From a checkpoint of a small transformer trained on Wikipedia: 11234 steps.
MLP neurons of a small language model. Each row is named by its layer, matrix (down: output weights) and neuron, and shows model dimensions 80-207. Each number is 500 + 50 x the weight over its row's rms, rounded and kept within 0 to 999. Numbers have three digits each.
A block is one neuron, or neurons of one layer that tend to fire together. After each block is what it responds to, as a language model described it from the Wikipedia text at the highest values.

L5.down228:542447525492544531510542507546506535503600456527459431488458416494430562458591523485596596487448560560374529440581449412457543502469512515499527484539540519447505442443451560534415557478529432524530437509544456555487533486510414408542519484584560542468461541478498461510487369479549467436542520499518548487522532534582380504373513604524502499500482471531524477507526536469488555471512
L5.down234:427494545505512524476468443478460563389461453516515460399537576454455506529556477498428389498513454469484550499503595639523491531512573532571439553514504426502482571485565491495419474545540533516451510437580628451448471462378467512484560506486526418552481449612519457469451540514486445441528529518478543507530502482538451493577517440509568493380449516427480440520573453488482571443556
L5.down376:528346522415467474593454466450505491460433547484453466517619452508476447531553507512526515542470459623589545537447508563425521582510491406478442481480570461407529459443556438517508399427503624443538495508476553525453538521489455453493504553517498585423518551521442496640494450491458484598534421510486541483457446532478461526534622410576504471440529511451534504487468498533496538419504
L5.down433:535488457473537468530467511463530597555565590500563523568500443555375546472372456517490500527550448551456363477533469531514524519469486434538483486498542370478445538510473534493510469472426421585485546427491506552416559560599498426534505424439511560446437462525517528512483491485538532417511464546527579560497469587547544544493494506521474490584433437471511524534413476514488461502502
L5.down439:512518407418517462512493518480543483645470442462519563441498488404558369515467474527481463504458554568501463537466457427518543471523543430488559525418497510469583534391434565594471536496496524496437435525518558577426490622548543472427457460521520447539476535497483489559466509508575429402560481547507503427476432508511585491541550497517422474623493462463486577520538474514389486527448
L5.down551:521446539538412471507503385490470494475478569449669450456498528480533522497513487466507477515443488504635551519431554539553539464554512468489458521562446528558402510588476577576496590552543488496459522501513436461465476543543494522502463515539480486615521490531530471492404417456480433459590506443467468491457509492479576574506474490575527552522499477569404485532440425528552572448559
L5.down714:532526541591476400485449512504435462518557573507446497514432473452574518466444443453496542470598554501499519360466578571481520534552557513445517464591520515446497471563418470482440533490361501481538420487434536454456501454618491385482439431573423483505455529476472613587535567476494468423493585497577519468461474505481493485437485508547577519475512492540525583496513547498443514524471
L5.down775:455543541592412492479466479455532584400524568442496534452574582478533581540484481509520447462526573455500550556510405456529543472508483496496516437546424439546521509479554517508456427553471615541445462460482517535478450489512557545402449547452508545567454465494471562444491448420546484429567475558472444446567531443516607417491466567421605485515436488426582475507550487449508536527391
Description: Second piece after initial letter

L2.down619:573511490428459563626539464534503414405528556604491535466524436507407493497447523568452501545424463486461572455526507415560498523509495541492521432581549478543437534472438500428521473481435472452525415446437489517563502451450503435489487464603582514563443528570508538519462527455447473508494496438502478418490482443481429445554518381550480579540488491531580568446530446453532408530561
L2.down802:555436541442570529421495604455439553539566427653487394520597467584548457578491513532474527468503450536371487525534507511524544555535467467486521492438472472455464470512426480514428477593472545477544502464546499531520506420505453588513501497534486458543462598534521466492480600488497520553527507442438457482460447450593435492533579548470510541589453515492527530477555487526431584447488
Description: Word-final plural suffixes

L5.down163:433440467524419512536548533561460592436531620613521500462585518444605488536573556553521525479446471478449569490419531494454511613494608484536404444500521582566528467538495524510390424514549535523498454474516549569573379462500439542520453552469464572514454490505442493455526551527407568475529436497484516510523533400435439468498556401472435402445468535528563449567487491494433500522497
L5.down189:487551523452523590552485458462433521540529502524586474549442541547489455516472464478558457544575550444440626547472527554457472453582454553542543403627388455489495458435482466494477544540407456458502388477622421538555483565447515547580449476488466405507550467472481496500470451511553472461479459472484486420427424487516490545561501477508560508477519496598509589482569485523516500554559
L5.down272:480596507408566553544477525477425523445514403486528491463485542529446438499454439483524468528534554474461646508450476554441491487544523480413573505538446500440509487450551544480444425465460392508561389432591489447574500458464534540501471466442522520493484441526609556585456587469489522457495531520552511463504508416461510542475559438551586528392465508557512567483525389511492514467566
L5.down356:536483504581524461538525565542459487475452524536566508508479432593509482505426517476443397496470472456565481639456592461478523540521532491440529485604452465519413462421510608508470545459523533479597376507445522461553530429500619498492465426480541362485494520568422510391558484452511564524408432477442486510483507468434413538504469499542500473562485498496433564536439589529505472544475
L5.down543:537561561427575527548472538530510484336513452495495472571493438519411508550566541592483437528429524547469566545453541474502566479521503482471528524514463508402516422530416471563443504485490476497499402578481468433570536437433504510457551494502585516555516503538539470495504429398481419462448508526554488411465608446477592489496526463500458494581507486518524462478446526532599478478483
L5.down594:464504506509496530582454561527563525429563524528493517614418467499441491401421487468526475464530481460474466528647523504541524447526454502535496532535458535524436533460508476497472622409500523545495474530500513523534553503516559506464499473424627423492378545486422521475475548517543503513390546424513339506501424481496508484469473509435441507532471494577458571469525571485493427464552
L5.down729:506439509532525493554451607471518397433454558534541502523533532541414467527484442526484563535520443414569527517520432455494464541540424462526593462515486492542511508498540484548488499491592450497403400494565570477578539467530580565499487501530626463581514425559466564472464577452477481535510414455540435462537498485557442523533485514461549477541512504491543420458478468459497427496450
L5.down875:523546469467466435490531500487438556596544558572497407499519522480351598563507461408461458529483429522423558477579504453584508469484528482557478443570489480520478551511550562517435521462502535416468484466430510473540523463464425433446495505511548582497537481480518487512506459549535474493534530492546530598516477512384475522534484502419450571559542473394488563513479510574548499546468
Description: Word-completing suffixes

L8.down83:453532492492420492448442618395522573401484554488463586578453526459507519559457491526416411531569536503550362558501500396511451539462461435500542465479528516576543575584478543505487455489489449453441516596532449466470414506537495456518478449546499511458540435550531546490403531524523560518478508524527486544488466524540474532602497500507513501527503615527490420416627508554486521512491
L8.down208:587493551474478441462468396520511587596503535409496447490520489516493558539492493508531526511476440514582584542468552496445533614553468486513490565548588527476530440455475466452475458532528519503528579497428461525503510399496557536524471505545484507515483488376548420606534483474556487569518526419577474473571446525474505405472513412435437565412506434383519453520508518420549579469508
L8.down803:505512512472506500547466496474391410575529416556500563433416457517428505453495542470516490531529547494482466450492537546475568458516447475446537407519451461424473582465412556491561478523489567506503546484414575440532599547464595538440461537570473526456569405564553487488484494519487469492506591481598542503510591598477492419524499495515547536485519461483455497525522414510460462553579
L8.down839:449429484479466541375462470514523433600510516453483566480592589540629503570508502572456637491495467465518448473449461465477477465463561504556442451477582518541521480481508546531451466440534602504516499523537435447502551510433514469568512515545444567488520544545445541514534536472458430488509468546516492584473489582494517375554481532393457570428525475522488609539548509553372539474565
Description: Second word-piece inside words

L8.down58:448463468510515441542451525524478468471540497553578576496443486523481536565495429486506427500491385515493667529547557469554441486510525520502436527406489508468492464573511406474528506489511459535490394527532486469522436477494520568444453501537533537548560501556623501470567454475424510584478470564414449457539492412470530432515537473434550488398478561571484499573518543475555505596537
L8.down219:451564450495479491550496487441464491415532470517540484462414545566483537507535505487476521415498430526560658448505481538496475495466526499481532498394486493565495469513468435555457379481493501415443404537451448452537576501428562429495555470478479471559668477575535500514527493499494442487515469444604410533601476381425549539527524481533594491464588567516499553520581535529530525512464
L8.down290:462573547508476485575523517470490452349541516581569480538506518564509536528539555489459502481426429449514606440545514493402465479551564504550505452422501464443449496536583451478500569538468505472479377519538506450610459426527546466406464500446464527468589467608568580515496452455513526512445443520573380389506522505465445469517516400542507476459458506422451583500472481465562483571438
L8.down864:417521434465482485553557545503523585460486550461567462491413498479496458556601516537520579494487525498444527474470476466563405575539525410558447523453486470549510450577562447517514534486420500432533481586602503525492543424498497439532475517545441493649652586485538632484497535429530393527471472471466481456493523432452479441525561447491495439436465526487535483470590461588526417492440
Description: Person-role noun endings

L2.down161:536449536483467488516461565576486479500499539467545463528546503534534431469556528490573531567445460525499542509434522547502587479436475478529558450533501476523582483445502446430422480504539508452404523513579559482420496527492495551522456527485539610490470478529443522562614458418529618484456530489536578462580474501567601348532363461482421550488431471514444527472500528479482532475426
L2.down487:592517518485580587533571430525467507549464454507477414445515464457519533521492418440546530512472505520475506500460517440465601499491516441443441510443597492457509502568475474535504491538407474508485596491388471523630494549488492545454458545419531389570448522490411482534544430552511449477508545531483571488513511447500466413533501486488346473455572568555527588565584552465487517564461
Description: Second piece of capitalized words